Weights of a small transformer language model.
Size: 16 layers, width 160, vocabulary 2373, 5.39M parameters.
Architecture: LayerNorm before each block, rotary positions, untied embeddings, attention and MLP in parallel.
MLP neurons of a small language model. Each row is named by its layer, matrix (up: input weights; down: output weights) and neuron, and shows model dimensions 48-111. Each number is 200 + 40 x the weight over its row's rms, rounded and kept within 0 to 999.
After each neuron's rows, "fires after" lists the tokens most often just before its 100 highest values on Wikipedia text that the model never trained on.

L9.up121,159,164,202,131,180,130,263,224,202,196,136,247,134,227,207,241,205,178,206,209,159,231,145,179,124,167,123,238,170,180,214,101,258,215,189,138,294,169,180,174,154,167,268,234,199,170,172,227,164,175,133,160,187,201,276,205,156,233,215,243,210,216,219,192
L9.down121,238,200,235,183,164,222,220,164,182,189,159,284,158,244,215,172,250,179,127,213,166,208,154,204,301,209,168,135,220,238,202,232,240,218,163,252,175,246,165,198,216,206,212,145,184,194,245,235,185,198,210,200,274,185,122,230,214,190,159,227,204,130,204,153
fires after: " the", "|", "-", " North", " 19", " A"

L10.up87,149,262,177,182,201,161,219,159,110,170,180,209,186,189,203,173,139,241,229,259,155,208,241,154,116,212,199,248,150,166,281,243,240,202,180,153,213,178,201,231,244,178,230,228,219,243,213,223,189,149,261,273,203,175,224,184,206,212,180,191,145,226,268,289
L10.down87,178,239,270,175,190,166,232,237,237,154,126,191,159,236,222,231,266,128,158,160,163,194,178,156,174,227,179,249,239,244,286,163,183,193,271,189,245,135,294,196,160,227,166,174,174,183,153,172,233,224,209,186,195,176,214,213,185,178,219,190,216,242,198,254
fires after: " M", "enn", " m", "M"

L10.up231,212,188,213,152,202,173,238,254,174,228,187,157,167,210,230,165,213,108,182,154,154,199,220,193,132,255,112,168,212,244,181,201,237,218,230,176,247,200,228,165,132,221,139,223,220,229,194,189,170,184,160,206,129,134,254,258,162,218,165,182,166,246,266,201
L10.down231,183,152,208,198,210,223,192,282,163,206,129,173,194,216,187,221,190,193,198,153,247,254,288,142,271,147,274,226,221,229,170,226,139,237,173,190,248,180,224,186,212,154,226,147,220,121,230,136,186,277,207,222,192,129,212,238,158,124,202,185,135,218,190,230
fires after: " W", " S", " R", " H", " L", " w"

L5.up531,206,214,251,177,237,169,242,202,167,217,138,257,122,207,194,192,190,112,188,145,177,263,239,204,155,220,157,175,154,93,216,127,304,172,189,183,239,197,204,201,240,116,255,177,154,271,187,229,197,232,210,210,209,145,257,242,176,203,199,208,233,217,220,142
L5.down531,266,200,151,148,149,232,234,263,227,224,205,204,157,213,219,109,307,202,196,231,251,222,304,245,250,217,211,187,196,202,187,197,209,191,143,241,221,251,190,137,124,189,125,250,195,196,285,188,191,158,188,193,176,266,130,67,193,146,181,167,187,145,211,177
fires after: "|", " on", "-", "On"

L3.up467,204,241,265,190,233,227,281,161,190,183,198,162,252,203,174,181,171,206,246,128,210,155,200,170,178,239,207,215,173,210,155,139,177,219,170,166,224,173,254,224,75,186,290,236,269,157,284,188,166,147,231,90,210,196,245,227,212,232,162,197,152,200,236,188
L3.down467,250,195,222,149,233,158,223,200,155,232,260,156,291,167,150,157,143,216,270,189,194,197,139,215,186,165,172,131,240,129,151,201,177,165,148,234,127,175,157,298,255,239,159,254,166,199,210,161,192,229,240,141,231,157,202,211,262,199,228,129,245,140,235,239
fires after: "\n", " d", " v", " m", " re"

L8.up607,236,224,297,172,137,121,157,212,231,167,181,162,212,181,164,242,198,226,225,246,177,225,216,208,182,161,198,254,136,149,191,195,239,215,207,122,224,189,237,265,208,131,175,219,212,260,190,198,274,146,120,189,269,196,216,246,179,116,217,203,193,217,205,249
L8.down607,171,219,121,252,219,196,212,192,156,223,185,223,137,214,258,236,173,188,174,206,210,154,231,198,193,204,208,149,269,234,199,249,199,219,228,237,187,196,148,138,159,195,188,192,215,183,245,219,217,250,307,213,189,225,240,170,229,282,135,213,179,251,242,128
fires after: " |", ",", ".", ":", ";", "M"

L2.up284,210,239,230,184,199,102,154,188,155,255,200,177,228,208,146,154,148,143,183,138,178,200,254,221,179,253,229,250,127,185,140,212,232,175,199,186,256,161,182,194,246,149,289,182,229,199,268,188,199,176,135,161,234,201,206,290,288,207,215,234,215,190,209,111
L2.down284,213,163,218,195,190,217,179,237,212,172,181,180,220,248,226,131,256,205,242,291,214,177,101,193,249,191,224,144,266,194,214,235,195,220,262,181,113,225,225,192,170,177,193,162,257,205,173,181,189,197,200,245,191,123,223,153,206,255,223,154,187,173,193,179
fires after: " (", "|", ".", " M", " D"

L13.up196,235,246,207,206,269,166,203,228,228,163,243,223,215,159,177,222,220,187,224,227,181,292,252,153,160,198,230,195,190,230,196,229,239,259,224,165,255,225,275,300,210,160,175,149,189,207,190,173,230,72,169,174,139,198,180,215,161,122,230,238,257,197,131,286
L13.down196,168,215,205,189,155,182,268,170,151,240,152,177,181,256,255,182,189,205,217,162,154,168,191,223,133,209,201,201,285,172,234,226,154,212,202,242,148,168,132,133,182,193,191,286,194,156,275,236,182,274,253,213,241,166,161,135,287,293,134,210,191,216,177,102
fires after: " |", " r"

L4.up197,192,189,182,194,143,94,231,202,210,196,164,220,247,183,173,247,156,243,226,150,209,246,184,143,137,198,208,160,151,186,204,116,229,180,211,226,257,184,275,297,211,168,185,127,182,214,200,157,175,147,236,190,220,170,286,301,218,208,207,205,159,264,185,159
L4.down197,222,201,141,269,219,150,157,271,155,206,217,219,185,208,180,248,233,170,220,138,269,203,181,156,181,235,173,155,205,135,185,98,228,177,184,173,184,184,153,244,212,144,236,209,209,185,202,193,204,224,217,166,180,219,291,221,210,200,293,200,184,179,165,112
fires after: "\n", "ed", " m", ")", " life"

L11.up518,219,241,228,141,194,153,234,179,208,226,209,260,245,146,248,216,273,225,172,311,236,206,220,224,192,267,156,239,170,165,160,162,228,215,209,145,228,200,203,221,147,212,222,184,207,101,168,199,188,153,257,177,219,137,209,175,176,206,140,226,234,226,176,186
L11.down518,207,280,245,248,248,234,168,212,257,158,237,162,193,198,182,212,149,226,256,148,238,188,200,242,202,203,236,207,88,233,189,241,165,185,218,178,194,256,149,212,175,177,122,203,182,143,195,235,193,193,142,156,250,185,171,200,172,118,203,128,278,251,275,197
fires after: " f", "-", " F", " cont", "ail", "d"

L10.up487,175,248,226,182,181,182,205,185,110,112,188,200,185,263,198,174,172,262,273,218,211,190,191,224,210,195,171,208,142,236,196,170,216,251,210,208,264,163,201,155,122,221,181,189,162,174,104,158,243,223,201,207,194,242,162,184,181,238,178,162,236,208,180,255
L10.down487,157,233,238,197,194,195,128,208,248,171,173,188,189,205,183,325,191,208,190,202,220,178,174,244,181,149,175,173,261,182,244,285,255,161,155,183,95,212,154,233,109,138,151,212,230,249,192,150,230,168,181,237,232,127,239,227,246,197,227,189,192,178,185,209
fires after: " M", "M", " the", " m", " t"

L5.up185,219,191,234,211,223,232,201,156,242,242,170,236,245,220,214,203,169,206,223,181,220,209,191,297,57,231,206,177,119,265,183,154,247,170,143,113,282,205,206,157,181,195,229,177,173,216,214,224,226,233,158,130,205,201,204,241,223,227,156,280,189,208,242,165
L5.down185,172,237,283,135,182,142,249,215,159,155,118,199,268,133,179,239,212,209,179,177,250,250,190,181,182,152,259,249,222,233,206,175,215,191,219,143,208,270,216,191,183,198,228,239,218,161,212,214,277,231,221,171,202,254,226,185,120,199,188,187,159,152,235,155
fires after: " a", " No", " A", " U", " more", " St"

L11.up348,187,217,219,200,202,196,196,207,230,262,163,176,224,228,197,275,247,178,210,221,242,168,174,200,222,223,177,212,231,245,199,152,205,267,165,137,238,175,241,156,120,182,179,172,148,199,230,237,106,199,233,95,252,144,193,242,179,231,207,175,236,228,227,125
L11.down348,180,202,188,142,226,183,206,225,205,187,174,136,234,174,156,193,252,228,238,156,195,272,230,181,140,251,174,193,202,225,226,226,262,176,206,204,138,326,217,250,197,165,258,161,202,192,194,147,269,223,183,296,149,266,198,166,130,164,225,272,252,213,180,242
fires after: " c", " C", "ec", "ode", "c", " as"

L11.up520,162,173,217,172,158,276,248,221,184,138,156,194,198,229,225,139,133,60,188,185,189,263,188,158,187,163,143,188,188,242,200,194,225,139,260,227,201,198,212,189,238,237,189,224,191,168,225,246,165,110,237,215,200,127,300,199,224,199,224,205,233,198,227,174
L11.down520,226,199,209,182,222,205,191,240,193,146,168,198,183,128,212,254,161,245,214,192,150,257,220,128,172,141,192,191,234,198,86,160,171,221,163,207,190,241,163,242,181,228,218,197,176,197,217,210,237,243,157,261,211,220,235,172,199,185,187,188,174,141,165,174
fires after: " W", " H", " w", " be", " se", " R"

L13.up233,167,265,206,173,181,201,244,163,207,158,219,214,200,144,116,214,233,227,170,193,193,215,252,250,163,201,258,245,123,148,185,240,203,181,131,126,189,205,191,203,210,147,201,152,240,200,211,221,208,190,195,167,190,234,196,183,238,193,120,227,212,271,200,232
L13.down233,186,138,178,241,176,217,220,202,209,221,145,164,234,212,250,160,271,175,277,166,219,223,219,195,268,97,211,182,203,221,221,290,166,210,151,222,172,228,188,288,185,221,179,205,195,241,193,227,158,212,188,195,233,170,183,196,215,223,256,168,177,133,206,282
fires after: " d", " ", " D", ".", " At"

L9.up138,174,255,219,165,209,163,187,127,163,186,133,216,186,178,145,195,163,160,211,241,172,252,172,133,102,149,231,106,148,171,161,178,247,308,159,203,278,264,209,214,269,245,197,246,173,258,169,203,196,185,168,194,175,154,215,186,187,228,157,227,191,165,237,160
L9.down138,124,177,225,186,248,204,171,182,177,220,187,235,167,141,230,220,191,263,204,179,135,164,257,158,162,188,194,190,205,140,214,179,163,219,194,213,159,280,199,130,183,255,216,186,194,172,256,197,188,125,210,182,242,202,275,175,135,291,261,228,258,205,190,195
fires after: "-", "|", " R", "7", "4"

L9.up636,140,263,275,157,179,169,190,215,148,212,177,176,225,199,148,204,183,131,253,188,213,242,276,188,202,225,191,231,142,180,235,192,189,185,185,163,259,154,258,217,233,205,213,213,279,165,275,203,194,110,161,233,180,153,152,275,171,234,185,210,210,218,167,282
L9.down636,207,228,155,183,170,241,234,224,174,263,144,249,211,253,221,156,236,179,248,211,179,189,169,143,191,173,159,139,266,238,251,159,166,157,176,144,165,176,104,111,255,260,174,227,211,199,173,178,172,264,264,260,238,190,194,106,197,212,242,190,182,165,227,129
fires after: " |", ",", ";", " (", " was", " and"

L9.up16,173,272,173,218,189,249,234,207,89,162,124,204,170,151,194,152,215,168,198,211,172,213,233,158,135,200,175,187,234,188,212,219,233,226,133,183,269,187,241,229,213,157,227,206,137,224,159,195,234,155,250,188,192,143,182,210,122,233,187,229,296,242,178,136
L9.down16,163,213,167,241,176,198,113,185,177,199,238,160,160,209,224,180,245,221,228,176,123,185,193,232,243,212,144,191,230,145,235,220,207,196,236,183,248,246,199,178,230,187,191,198,204,282,274,217,191,191,202,193,156,201,209,241,258,249,254,270,168,161,251,236
fires after: "-", "|", ")", " |", "A"

L5.up589,210,178,239,171,228,169,238,179,105,207,153,143,115,224,153,247,167,220,204,234,235,142,197,234,126,258,102,241,186,147,168,145,240,193,190,233,128,215,204,264,167,169,226,116,155,173,142,199,227,153,224,224,231,197,297,226,270,248,146,216,120,185,248,238
L5.down589,194,206,185,248,162,166,180,283,213,202,141,175,200,248,201,154,252,134,184,247,251,155,265,242,136,322,175,180,222,186,215,207,187,157,197,174,131,184,184,202,192,240,259,172,228,152,145,218,183,187,183,154,250,161,224,162,225,180,185,233,252,236,272,265
fires after: " such", " well", " known", " wh", " in"

L4.up379,199,215,231,206,137,126,275,164,153,201,164,226,200,223,148,204,192,217,239,194,161,221,242,160,182,214,180,231,183,196,198,207,253,228,159,172,253,224,275,238,199,181,191,156,185,272,192,142,198,234,244,182,157,169,223,236,254,147,188,206,238,249,186,128
L4.down379,222,251,225,184,155,180,187,194,122,245,168,221,166,258,211,174,290,157,190,191,203,232,195,161,175,191,172,217,196,158,146,211,244,181,161,132,286,164,150,251,173,150,229,168,197,198,230,162,238,266,206,264,237,180,239,229,238,176,267,206,207,177,204,172
fires after: "\n", "ography", " life", "areer", "ms"

L3.up635,242,234,198,162,233,242,239,179,183,193,217,190,205,199,206,259,235,201,180,211,191,186,170,120,186,226,243,156,201,181,172,214,205,277,272,225,210,248,271,157,223,175,179,243,94,273,164,213,179,122,218,171,163,115,199,183,127,217,146,184,208,287,234,302
L3.down635,204,166,163,288,194,235,246,211,153,231,161,261,217,250,231,138,208,200,243,166,219,214,200,215,195,169,208,214,192,179,186,260,205,179,184,100,178,150,196,200,181,282,224,166,199,220,142,286,188,199,246,240,180,184,163,229,160,204,193,232,262,241,266,220
fires after: " m", " w", " f", " t", "-"

L10.up358,157,171,220,227,182,154,274,228,190,182,172,203,215,225,181,173,152,184,166,232,166,233,172,180,145,169,207,207,132,210,221,155,207,165,197,287,229,69,203,200,208,216,176,173,136,225,202,210,224,153,136,225,200,151,223,229,310,168,165,261,216,236,261,145
L10.down358,188,241,228,220,190,188,241,169,223,136,158,230,207,180,180,161,224,172,220,189,147,221,222,254,219,179,191,240,202,260,177,146,152,146,216,198,178,178,180,203,166,174,216,222,204,255,233,258,186,179,120,134,275,220,124,188,226,121,192,246,203,156,203,229
fires after: " R", " W", " L", " w", " St", "ow"

L2.up59,174,197,215,118,197,186,201,145,164,248,107,205,148,207,194,163,200,236,223,187,139,191,214,214,205,237,180,179,173,189,195,203,229,171,219,244,225,116,233,280,165,250,243,144,174,210,122,165,209,252,183,177,208,179,174,168,164,261,207,218,189,199,251,232
L2.down59,173,140,171,180,246,206,268,241,251,187,169,219,224,220,230,254,203,225,160,264,168,184,276,238,221,213,127,212,223,238,220,254,231,170,187,268,236,205,195,220,155,264,146,216,216,111,142,281,217,168,117,207,263,173,177,128,203,174,139,187,123,222,174,280
fires after: "S", "E", "U", "A", " For", "C"

L2.up81,142,192,231,157,152,169,183,130,143,151,216,178,119,168,143,169,213,162,219,147,191,149,200,153,213,212,224,191,165,233,224,222,189,183,276,146,201,195,256,222,198,202,228,191,184,253,139,251,239,257,223,131,221,172,189,171,211,275,199,169,220,233,242,195
L2.down81,201,166,173,219,199,179,265,246,148,217,165,205,231,287,290,143,213,223,212,192,187,165,180,177,227,262,141,125,185,318,270,161,219,159,169,208,172,214,246,166,139,237,212,170,213,168,169,145,189,211,238,194,173,189,189,170,205,300,201,209,202,297,226,258
fires after: "R", " C", "E", "U", "V", " P"

L3.up45,240,213,262,187,229,216,177,189,185,134,212,162,185,123,141,241,175,200,244,165,143,170,252,161,160,216,238,245,191,210,150,217,208,216,219,116,252,179,218,181,204,116,254,175,170,243,231,265,238,201,140,153,166,218,228,153,206,192,207,179,206,192,192,178
L3.down45,146,196,126,211,138,221,187,229,221,187,125,286,218,247,224,172,236,206,158,267,226,218,142,256,245,246,182,134,221,193,237,265,162,152,256,197,176,192,182,202,187,202,150,181,239,195,148,147,184,226,236,247,205,179,199,221,191,255,198,199,202,228,186,197
fires after: " t", " s", " d", " f", " ex", " F"

L13.up309,154,169,202,123,173,273,297,189,196,247,155,194,149,221,214,238,252,177,236,217,126,175,121,234,211,191,191,266,203,220,217,136,231,255,226,163,221,152,216,228,213,255,186,222,163,285,185,223,190,146,194,153,226,162,210,202,169,188,155,165,142,245,288,212
L13.down309,250,190,156,201,247,149,142,154,176,222,221,181,229,238,191,184,202,221,179,234,235,145,235,177,182,149,254,222,209,215,235,126,173,232,176,135,230,162,221,184,200,194,201,179,210,176,224,170,157,246,334,263,104,212,153,207,177,255,204,243,183,161,221,289
fires after: " f", " t", "f", " T", " F", " y"

L10.up338,221,225,200,158,275,215,261,178,258,221,144,194,214,200,214,207,206,169,183,205,136,151,243,132,231,291,179,164,174,168,176,219,206,224,161,188,214,207,201,172,166,202,275,183,222,230,273,250,139,228,197,156,214,159,198,233,184,215,187,187,167,184,216,213
L10.down338,170,223,194,229,205,140,156,207,209,205,208,281,222,218,212,133,146,247,145,166,223,255,231,235,240,163,109,157,197,211,210,271,186,154,147,176,182,232,171,251,238,224,217,162,228,171,124,146,240,207,160,222,181,194,210,201,166,193,180,207,175,257,174,177
fires after: ",", "-", " re", " dep", " pre", " s"

L10.up192,233,177,234,219,220,194,240,201,184,245,146,155,152,252,172,273,236,138,197,145,247,154,133,225,188,194,138,249,129,110,237,212,198,185,237,155,243,142,212,272,181,158,189,171,242,216,131,195,250,192,189,228,229,138,253,237,240,159,137,228,146,253,224,236
L10.down192,176,184,228,198,198,106,279,190,242,166,279,169,256,164,281,183,226,161,250,191,110,225,237,134,171,259,273,179,185,255,140,147,140,210,199,165,231,217,194,159,179,215,174,187,175,172,264,234,195,231,216,154,157,279,148,181,182,211,189,170,177,221,243,128
fires after: " Z", " Y", " T", " G", " can", " S"

L11.up279,161,163,268,172,176,109,195,143,198,148,175,161,210,235,106,217,202,161,177,160,217,260,163,216,182,206,214,248,207,232,195,242,223,247,294,201,211,171,263,176,202,166,219,190,183,304,126,190,185,173,192,195,197,242,206,187,243,248,168,220,270,258,196,224
L11.down279,267,175,221,195,218,269,171,175,221,189,205,215,184,124,199,176,212,176,174,197,169,185,150,170,283,141,187,180,225,195,270,235,155,246,188,242,118,240,142,189,155,201,264,219,177,257,275,111,203,154,168,189,184,217,124,231,258,209,208,203,183,198,182,223
fires after: " St", " F", " A", " J", "J", " K"

L13.up218,138,224,292,153,254,172,285,140,151,219,166,145,99,229,207,178,192,215,251,159,252,197,220,319,155,231,254,254,183,156,160,171,205,290,117,219,201,186,206,187,180,219,181,139,224,236,261,177,196,207,227,199,144,270,183,225,264,241,203,168,249,254,192,265
L13.down218,241,182,117,253,247,226,220,254,301,194,153,206,319,174,195,244,156,191,280,235,191,190,198,181,176,208,164,160,171,190,201,199,256,164,240,196,204,211,113,217,142,172,196,301,253,201,155,160,190,216,120,213,210,151,244,164,193,178,234,271,147,214,189,228
fires after: " T", " P", " ", " t", " M", " m"

L11.up601,232,215,198,211,224,226,257,180,195,210,172,182,213,201,195,168,186,142,245,215,178,276,306,241,212,229,74,233,215,230,208,195,230,267,118,187,199,223,189,213,247,163,180,224,176,188,295,199,138,222,221,133,283,205,183,188,211,204,193,240,182,208,229,209
L11.down601,149,207,174,270,250,139,209,245,160,172,253,213,118,218,176,183,251,279,182,220,215,202,169,168,248,243,280,117,137,228,176,183,160,161,146,215,221,199,214,264,227,56,199,214,180,148,158,177,145,147,170,260,182,260,227,202,183,196,260,167,204,260,200,186
fires after: "\n", " re", " d", "-", " en", " de"

L3.up129,219,270,249,198,195,184,256,187,220,144,170,179,213,252,156,255,230,247,182,193,181,194,284,156,206,189,105,263,211,218,191,243,260,288,144,170,289,145,249,229,161,152,206,266,191,197,167,225,220,179,193,118,187,202,220,193,184,228,108,180,208,232,240,181
L3.down129,231,175,135,217,210,221,159,277,155,236,184,177,225,170,167,237,218,171,255,224,183,266,180,184,165,180,190,148,225,239,218,191,154,210,238,173,159,219,138,210,255,180,144,246,284,187,124,207,248,204,256,219,138,185,190,197,183,207,195,224,164,147,155,217
fires after: " d", " t", " c", " qu", " v", " l"

L5.up26,186,235,261,160,150,245,229,185,272,187,189,241,287,184,186,176,154,252,198,200,232,193,124,137,197,173,150,256,153,178,211,91,283,173,189,137,228,198,199,241,176,196,209,181,224,195,161,259,211,222,268,168,215,186,191,236,133,212,209,198,244,191,224,223
L5.down26,127,194,213,252,138,174,164,142,125,201,102,248,203,175,118,181,148,212,223,177,220,193,192,290,256,144,182,179,219,154,216,229,256,259,225,156,210,209,200,195,259,199,224,223,200,166,223,194,230,246,205,169,170,271,182,168,174,231,194,205,191,158,134,165
fires after: " A", " St", " R", " a", " No", " var"

L3.up343,219,291,227,153,183,143,177,158,202,172,207,135,167,182,137,207,194,171,244,106,218,186,189,229,212,227,158,182,122,220,174,165,236,204,236,169,200,203,266,269,222,151,240,218,221,212,183,157,260,191,142,156,239,193,226,233,284,244,223,218,227,225,200,212
L3.down343,192,292,228,161,162,180,131,231,120,142,229,214,207,175,177,203,236,204,169,231,277,232,169,226,178,182,195,156,206,172,232,175,279,146,160,177,200,196,183,229,185,183,165,180,161,236,153,160,263,182,176,220,216,165,222,216,276,205,247,218,147,105,158,280
fires after: " J", "J", " D", " M"

L2.up629,162,255,288,233,247,179,184,169,135,205,151,225,188,149,192,183,229,172,275,225,130,177,271,181,161,223,184,189,163,198,225,179,235,267,194,131,167,190,195,202,196,185,213,253,198,226,205,90,160,132,188,149,175,176,203,211,172,225,153,197,213,260,193,156
L2.down629,243,217,168,216,170,144,201,183,216,170,170,303,204,114,122,221,199,263,244,190,186,245,224,160,223,225,184,196,191,211,235,189,168,206,257,174,176,268,223,185,204,198,200,209,160,184,195,158,148,174,219,194,206,243,285,179,120,233,216,119,255,231,201,165
fires after: " (", "-", " d", " D", "E", "|"

L11.up268,118,202,254,199,208,271,236,214,165,261,228,210,199,152,194,177,233,251,167,232,179,254,198,272,200,217,229,176,180,183,168,191,249,214,142,175,205,198,227,161,177,141,187,233,204,251,218,176,256,181,204,299,280,204,210,162,239,222,135,193,252,219,227,232
L11.down268,286,232,224,238,228,242,112,178,183,181,266,204,284,176,225,174,208,213,147,156,153,237,212,259,202,159,225,214,187,187,198,179,98,191,199,209,141,193,151,186,187,195,170,182,216,166,187,206,164,157,230,213,300,179,220,180,207,158,250,211,174,204,222,246
fires after: "|", " f", "200", " 198", " F"

L11.up57,178,157,167,215,203,205,261,209,154,190,196,159,223,188,256,181,204,201,195,256,148,192,129,199,83,214,163,186,192,211,206,180,247,233,173,224,257,213,208,130,224,238,301,187,246,224,157,201,207,153,237,156,254,186,256,211,217,255,133,234,177,217,263,233
L11.down57,207,194,186,233,169,135,249,163,171,194,155,210,138,271,220,192,217,240,199,144,242,191,203,184,189,170,231,235,118,213,186,176,176,169,205,167,210,243,243,217,212,190,195,253,180,176,246,205,268,225,257,240,162,269,231,256,135,101,213,209,192,238,145,200
fires after: " m", ".", "5", " M", " f"

L3.up67,188,236,167,155,198,238,260,211,200,230,205,237,202,222,206,165,237,200,145,208,215,187,172,114,202,224,110,202,186,186,244,223,222,203,188,226,227,227,221,196,151,219,216,248,199,202,172,237,219,152,166,223,151,227,226,227,174,205,123,138,205,228,315,191
L3.down67,189,190,170,211,176,215,184,188,172,233,158,147,190,222,183,158,207,170,301,243,186,208,241,251,203,230,193,219,168,176,163,123,236,201,184,159,163,138,179,254,260,188,207,185,243,183,165,129,207,229,268,196,151,193,152,205,226,271,166,249,222,235,163,213
fires after: " w", " t", " f", " n", " l", " g"

L10.up436,211,218,256,174,180,202,233,153,207,207,137,235,91,225,216,220,215,136,174,154,198,166,125,292,135,219,123,209,182,208,214,234,240,271,234,215,272,215,246,180,184,158,212,175,224,210,238,199,191,240,177,191,186,164,248,254,217,178,180,244,152,228,184,174
L10.down436,134,194,161,209,205,181,191,229,210,185,178,237,232,224,119,188,303,234,245,187,126,202,158,145,241,142,235,158,177,252,179,164,187,150,112,250,170,189,215,227,253,256,200,242,244,242,168,157,232,159,199,229,231,191,192,229,227,192,163,165,218,186,286,219
fires after: " Al", " al", " G", " Z"

L10.up553,214,232,206,188,198,186,209,216,178,209,177,196,172,181,260,201,173,221,312,278,153,155,250,164,166,204,179,164,242,123,138,197,197,244,225,113,175,181,196,148,170,243,232,154,201,168,211,183,174,231,138,175,213,204,199,157,112,216,214,221,143,197,325,244
L10.down553,141,209,212,226,96,189,245,248,124,164,201,236,251,207,161,271,156,205,128,186,311,176,167,197,215,230,282,233,242,213,246,201,194,164,186,246,182,192,149,185,177,174,100,223,186,179,167,135,272,167,264,201,220,124,207,198,265,176,193,172,203,256,191,177
fires after: " ", "qu", "-", " m", " M"

L11.up499,142,217,196,204,156,196,195,218,151,177,146,173,187,162,220,175,179,140,223,150,153,172,301,276,159,167,217,163,219,226,266,208,237,213,221,258,169,126,205,192,192,202,226,225,198,323,125,147,232,118,196,202,163,182,182,256,177,151,219,235,254,177,201,178
L11.down499,249,153,208,239,192,249,190,200,282,185,248,220,231,211,202,185,203,237,174,211,237,161,180,174,260,153,208,217,234,189,177,240,222,240,210,220,228,155,140,171,238,175,214,165,257,201,219,186,195,176,214,213,177,260,218,215,149,122,232,154,143,247,166,277
fires after: " B", "E", "-", "á", " |"

L2.up282,149,249,207,212,101,186,189,155,146,274,216,276,170,179,167,256,174,173,240,216,174,163,269,198,178,170,149,167,104,192,183,166,256,278,142,180,226,145,219,277,204,190,250,264,199,220,137,134,218,215,157,195,193,154,175,203,257,199,185,200,195,165,243,219
L2.down282,118,219,178,220,155,241,174,160,264,285,197,203,137,265,206,260,134,170,184,197,142,162,162,164,188,235,238,187,230,188,162,172,232,301,202,266,219,170,182,161,205,227,201,236,230,221,113,234,244,265,126,199,109,133,155,171,139,196,193,156,214,238,170,204
fires after: "\n", " O", "-", " |", " a"

L10.up236,157,146,209,195,228,151,233,233,230,128,137,255,188,219,191,140,199,235,166,169,210,189,180,187,189,189,201,152,169,118,146,161,230,249,156,230,252,208,179,207,148,261,129,200,148,222,186,183,217,191,296,141,230,166,193,233,152,243,136,179,229,282,186,197
L10.down236,159,328,223,211,165,116,184,191,182,144,178,138,152,149,173,224,223,202,256,181,240,177,143,245,215,145,198,216,238,171,220,219,244,214,200,280,198,208,198,156,137,106,197,207,204,232,172,162,106,218,171,299,274,205,208,205,163,174,175,250,211,252,237,182
fires after: " s", " the", " st", " b", " t", " sc"

L4.up480,181,265,222,176,254,218,303,201,173,194,160,224,179,189,110,149,168,172,207,257,221,178,171,196,212,194,125,212,104,184,231,198,210,222,175,224,187,250,218,252,242,202,183,192,172,243,271,166,237,160,220,256,257,149,190,260,225,224,112,205,171,218,175,183
L4.down480,183,177,215,220,208,178,192,157,250,215,203,135,171,224,240,206,135,281,162,172,153,160,215,256,178,297,189,226,59,181,206,205,233,230,159,148,171,218,149,217,175,197,205,155,187,238,149,163,325,169,192,218,107,159,184,187,208,281,147,209,221,210,226,214
fires after: " such", " known", " well", " to", "\n"

L2.up567,207,238,268,145,231,212,149,162,113,198,180,219,186,171,115,211,175,156,221,222,176,231,263,207,156,152,231,169,194,189,160,201,208,257,255,210,147,218,189,263,181,134,226,210,234,237,195,160,189,174,197,129,193,174,188,269,176,195,155,242,259,188,170,208
L2.down567,173,163,190,210,183,269,202,226,191,189,252,241,227,208,148,180,115,246,208,208,177,209,197,216,186,146,258,86,171,183,203,223,114,233,239,206,148,252,197,135,127,157,207,223,187,183,204,211,161,256,182,214,203,191,217,193,187,206,201,182,258,192,170,282
fires after: "-", " (", " \"", " |"